Part of a small language model's weights: MLP 320 GeGLU, 5521 steps.
MLP neurons of a small language model. Each row is named by its layer, matrix (gate and up: input weights) and neuron, and shows model dimensions 160-255. Each number is 128 + 32 x the weight over its row's rms, rounded and kept within 0 to 255. Numbers have three digits each. A neuron's up and down rows have the sign that makes its largest values positive.
A block is one neuron, or neurons of one layer that tend to fire together. After each block is what it responds to, as a language model described it from the Wikipedia text at the highest values.

L7.gate118:185147131112098110114086120126124155194019080143130153198069115124112126070160065112185105171142107098145111151145108181172040163087186159134111096137137136078113124126065085139121164131122121147106185132108163084118149161141142151144141100127154118124128155114162116133156175128121121153
L7.up118:172125125106107129158187140145136097146103082206134118112167135174170144094133127134151154143117167090140199086103067144181128101060117164142084109116148134126120124160176165120162047141078163105147124099093098158206161119110100145173108124134208141130082118109133140118139132074162120137
Description: Split-word and spacing fragments

L8.gate20:150151103101147159134117066117115165139152154181160128183185163131076147089110114026112183069119127112150071046116132093136117148103103073112130142135199151137114169112144146091153104118101088106130152106178165148139095170140047106171112168127096159170162086141125128115119151118099160125
L8.up20:140150095098188158174141100120150164163135133141173181099150169085123147123168083096099176113137065083188125140182103122089192154097145091086110153158169138102177131120130111181137159207116152148153183064142137126216110148194097078100071148123071144180168104133155143099169115178162221151
L8.gate83:103152094155198107178090077105119172191119185149128154115106134166134147196168088109151132058144073142208107161147158133127085091185139111101112148204157125157191095103134144109090121142115116075114093145141128136127075131129083127102132176132120169195190135095112107154137169108162063177
L8.up83:073098138116159140077069125092151085206095147141136071165125133099077090139104125143176139107091155132148077050133109152148162096129129091046142091089144124128115141082122142164164105112109110189152088142126171114117070126139162145147162126114113088154137127111092071157138113132166129145
L8.gate120:088156054033135152066084130108099128147172087167149094125167161112137122115131099108109175120114066165128148138135128078138160124113068108157154107106174111150164124111163113172140103090087141140126124110142111157139155136127198079130078152163156144121122137141155148149097116129153119163
L8.up120:113081102115189115056140157157111118094097105166177121147157140134172118182119102115111151156132139078111113202112135055151179102121114077185123112205137143162169081143100115134117080097125100162084060090159172151116121147168127129112166145164136124135149101096131130108119110122118208193
L8.gate123:069133119102131159135145148136083167096172101157155107136119159077168134186221130120109131086136086145121109198129158107180167094120128074066146153166094183175113099150154073130156085120109137163092147127107173129148120121105167111130195136134162124105140113116147112077111129199119096145
L8.up123:162107104113158114121138088186144083127099169096095129155129144113161104141149072140134137099190081113121093123143115141137223094127092144170126097124134139094049153147157141100147098163102124162203073116132127136130138126126129119164143136096145130143105087096148111142109171163153076168
L8.gate136:132102088132140083086107150086138088127151139174083119123142168096149107154153144076093149136146095128126170168120189144145131128077125150082093167133139104071165114133158091118157120144108127132135092075111130171159110098155079135107123153145102122190145093146089075085115097176152109150
L8.up136:151079167143157178114072104143101084116185099150143128108081136107168169156235124102141132120137102113129070151159137124170082121120160059116108120129134197136121111156193125134099089078141094090145050171133147166154133119137123139096196161135147130169115099090112126129059117174096111128
L8.gate192:105112147070146121154161111140098125113060105168047082114145104168105149189154050118158140102131169143119116131155173110179084112100096085104126129126147139134120071128105154151112162140119140118131179085139082174161135177128113069197114136074137101124127101086141157110133133134139146117
L8.up192:162126126135179110070139052188081086106123087151190071151132098155095188104206128126144130149179134088088146163148102090112103130090171136102176152100139083070148071154143105177108128131128115127086090180104122144112170083143150146161128114113143077136150048107111145134107195086042129203
L8.gate282:129118096140090215107052150120087117157123122144171134110223113121117125089146132121192157136135132115149113126091129112142070104130079068162105119134141121159153112189150098134106191094150170129104107126116090167096095152100161106130114208127142152088143139138147126225106160098081164121
L8.up282:133109110114117175126112147163075114117106168138050120090141157094056098156140125097164126116107078145118072093124075175151149069126168105176108106113103155202100135102164133126108142153094155146099080064164102195097131113142090183103136149135126130136094157068030119145124123112150156103
L8.gate294:074138112103112121115152088132170138125120098183079103160132113127081144140104061149126109155154134128101172150131185084139143153156121076134130129123149101142173090052084045068157092115193189103120167105102099127119147169118146120161082075150089076136164112093132186113095124074166158093
L8.up294:055129093100104109147132126155136152132144159164129091132157120122118111182109147094123111120116087174110148158177097097156184089144126117130179133144159143146143164130144121113133173084150192144132084095068178098155125167151135155130152141149101129128118119053074116147090170157220125173
Description: Passive verb lead-ins

L8.gate4:178121142105166154135199135123120109145143128190113165102144119147097186126184151144101108118119105128157066065090148103193139134125167182182152117152152174107173179103069152150136165161120161163143086147153158174165117152176170151101127105100117135076125154098119182140109122153147081170
L8.up4:158132206152106157136164103049093068130129100151089149147118148156093123120106138126211155134183109182168142116093099115130069151165138134141174118123136106083147118121144137163125145159112161114170114134129136161158210171117134140178098111072182182141211115137122123161144160174134132072
L8.gate5:162168138113123153154149094125137166112121114253137176187143118128124122094101209134134136183066141173191114113141160098134118131156161133158066077114180092106118126111144090164165181103078103101078204135113136147135132135054070121092127102133115087154165158138115135087126164147155174105
L8.up5:079128067093169100122169178069209127085123106142147136133107108137133118145187143076150115129095098166110115153082148097084122152100179143115102155142147112099106184111117070131120141048072179125076127094148136140170112144061139056089151097106141110103183134053162046149143159102170123163
L8.gate8:186140145188105196143162098107107174125102156093146182164155132167110136123169119118138140114088111144121166134075173137154133151125136160155118145118124097060164096171128074225127154089194139122080138116169149189216127117097161101162147091185120074131122093086152124158154135118112163136
L8.up8:187145082119115115175189117172119114147112175047181087139126169143135141094125105099172141156181120134111113124098174155171129145079172149096194115156161083110104113180172112116116124174101099150127121125162123129158129113120126146152136178060109169143195126119114092212090152090170179176
L8.gate48:186130145126116133165104091127191134154162117195137177113186117126118079077109124127127114196104115147122181114073129155123144128180155156141137144119148116103141087118099100154158148117048154081060183176134110182115192111171107135177184163171160121123137123127165129096129119095124150116
L8.up48:157088165151095143127175165107106067152111088093090138115110085138118209156101106087153098160094092151114089139105082154100147158130117202149052133152152121087079136102115130104119100148215148203131099138165123133102165108100164135123090112146176141126089180077129100110105126142154136149
L8.gate62:096138107128083150137090128127101162078188159107087104061104144177100110128158073066135139129115129176132149124078171072123149157103126119133133093139105106130119134105097100132088110093111143115127135120147124130142141127167120147107148080053153132109083194115100166119160109106124076084
L8.up62:157112155141143118146118115127097133159178108083167125132147114182108142142150094141195136121102119171135124099120155094091145113133170069170146096124165154083168081142153096089102168140091127100165101106156151166093107133116092157158133097085131108130055120202157152135143155140161086154
L8.gate65:188097140140198172138132130132076172180123141123162056158050119095164122144132124202136152103179152169097096123170088050109115139176181118118095151151109088092131154109173108113114122122172185143134115139117132209084151153152077169126113080095146090086151159095152146116160175127140077095
L8.up65:138154094135129116069073120163166160131155116082115145173157166110115149056140097077143128129140115125134124150136132069150119096203138138158167038164120085126134145092110123134077139117138164095107143154135087086177145084064142148088091107106113100169144123125119084139138133173083122141
L8.gate166:190148101142137108172126069142134097153098088084079122194140111188064113104103145125120111092159067175143078068143091170146093126141152119129116157113149071074158098134096159159126123124078079107136170134142171129128091095157071144101096145079117075121131105099149137115138154154080141167
L8.up166:124107089146099144082168172086113130117187156102096177118159101147167145177084178170166164043112083082169165145142095145158037120163136138089084099121173150106167140102139167152171148118055172141156092104154143123150135154126142138100128117144143093126151129091150140143138115064109103103
L8.gate200:120141153060144125177146189134150127106110179088171091172133158164080129134117119099134176175169076132123142100151107125127147102147213122147145159149138091153106082082136039128153100094084142191169117128185147091143071132083147117190094099105147194163140171106147162114172092125119132097
L8.up200:160108172112136072093179117165109089108129132141155136144137199121126138175165114052141085124154083106079093141113158188104122109158149134170122121132115144133147139101202151110136172175132144133083140129170083165192127092175098125120118137143126129184183160116122135086139174171153113142
Description: Word-initial subword fragments

L7.gate201:138107172114048060091098098098152167163137127104125091132105149094150203148119118098172159113148145129083184117147114094147141129053155065085176152137187149151139130157136120142096078138130128163148097133128116207097111176109084134123136129186115169129170122098102108150098180143122054088
L7.up201:171110119179140180094101138135136183101150127129186074103145179108132077066126107148144152140125169194091115084182120155128134118161171115201138115151159136137141094129102099117135117128132133142193117077146131120161131125184207105145136139098181107111101137139132101164079142111183154109
Description: Copula negation, word fragments

L7.gate93:089099119027118129095066125122125127086133155110188119119087110136095088135164150079179096128113114135121126159144182141122142099069186138089102100137139099071196171097153122132123139110183120119117155073061146145093122128086135165116123160148107065100187119160145087091103068165130117182
L7.up93:113123191111093141095108096105057118081166148127139120121167090127088114141110106119149101192092135194119148169077120184107065115141173196063104113174170150078202132128126119134109151160122068052108134172102139141114032112132114183080161094142123145130111087119172131148114166189100120117
Description: Word-internal "n"/"en" piece

L8.gate28:116120153117152113127108150153096184217127091118115124109124069168126159161088138114070113101128085173149133110171115127157168109200097188157085182147102183168137144137145079115162120109141126130121128144108105146113110101158077119140107129126123127076118156166146110078200188124109080132
L8.up28:178080115112100121124160104089128146194119128167148108161160086118101175106147159140154133099110112140115085163116090123195092131162091129168145116111201132153131115107090128151150106131147097081166100104131167067161117175126079084118112095160142171110184104101182120113082114127095056090
L8.gate93:118134146089156087125102084065135163140092133093097109189111161127097174109140113103158105177120046130121128176117151130107118125143157131137100123120151096154171132111097111151143103073080133106121087121106090162147084126127104130091139176149188129110102140073126160128165105152141135154
L8.up93:108138180183153196103147080144121127125177169083161093104144105072153126156067134094173130109128107123115054099142108099156105132118150082089099104102173100141112127147093133156158138159131158155114108147112095098148109115102146131096126147121093128074159147058160147109150073079105164062
L8.gate99:123144122080113126091168122130122145169171031175082178115183129155133133104160102142120141083140121135151137128187091141190142122146105140123079149143116142121155092097134092237153155136131081145104111087159075155079096113117133134162186124113195170124152100113154111139140139118103165126
L8.up99:127144128126091159133091131142085107140115124113092103136116129063094156126119086091145128153112185131142190116089188081187132113097117187133114074163123132190143119163124191167141083186168117106126118161084127156179116152140098117108114164098163169156127117081102140071110134079121100094
L8.gate178:058092066103122167094119159089099183118075180122073144112080151127158176154085078062140130158106141126100116151086148053158137150152168161123165116089150095119134125116096149140122141120116165116125117174053116120128134130133089160200104142145058151084104125082081124119075080094148097119
L8.up178:082096085164195123106205169133124123095156131132087173088112182084188122121119117134079142141139134153121147160107127131047057137068169071145122166122078118046162144157100175140095171101172153176057155102088059125084109103144139115146146098090100139111123060185153175100134128130100129084
L8.gate211:099088096119184096152102098174086132150123051139118151165113066116086132171130115094086132123128097166167137116116127108133095105121116155132100167128131152110092126141106091117104163124076107143190114076120147179148084071105035077046091128114131148129096075131129114138152190148101089112
L8.up211:128111127149092111128099115151123176116126099131073152180161074107080111157139093113177162130071112136107075159166127139143100071099175152076078180125117094116121118160141111116188116111130127172150060129107127100171146154145123139149134118141128155061121143095174155121155100120124094067
L8.gate214:104146115121103174097141119145094139096166127113080130086126131104119170155113095115102115077078125183146109087181136110125139122145118148089115151130205190147094140099107074148119144183142118109085139179126123127176105170039102157162158137163073139131176124102116100119158113111171141149
L8.up214:133141075119125161145116060155116191146189112122169166104113127059130172128187154081110149105068181177142160089124164156148096091123152107089155194110227107110149130132121134120169151155116056102145110143129085108146166128115131106172180147177086168097142092092144081117139154180115152159
L8.gate248:152141125117138109141111087151145115131182104082119140150077095137139185086117050098211064127088116154125162128158094168158190159141143196118085113169149125141075088125042143147087124099060107132112146197149140108189198122123158120109132164109127103099187165123115084124124098179181106129
L8.up248:108117096176098171114123146074140146113219104099095132123141101124211139189157086055116040176122129178156107170118139143117127121174096213115096166119136190179127071129107163143099048124115109136109139129164126118114126192158135160142104111121147176110116108125136089136190161132134145151
L8.gate316:160089138145075155191091132080095142106139068106099135157158170148074149090079160133108225165094128112198153079116120079081136138122151109153135067084089125178106133092082119060136116120124098167090156144206128092070122178080094077161104149053066089136156106106081123113104104103088167141
L8.up316:073153125165113039167168132158088100102110069140142087114167117092138152146166065163126102080160093125116107063100144094095133101134175146114161200132150091100074160097090137153133160097101099110113103179117146128204076077100104157171102186114161123181143131091132185146147144125115091078
Description: Bare space before next word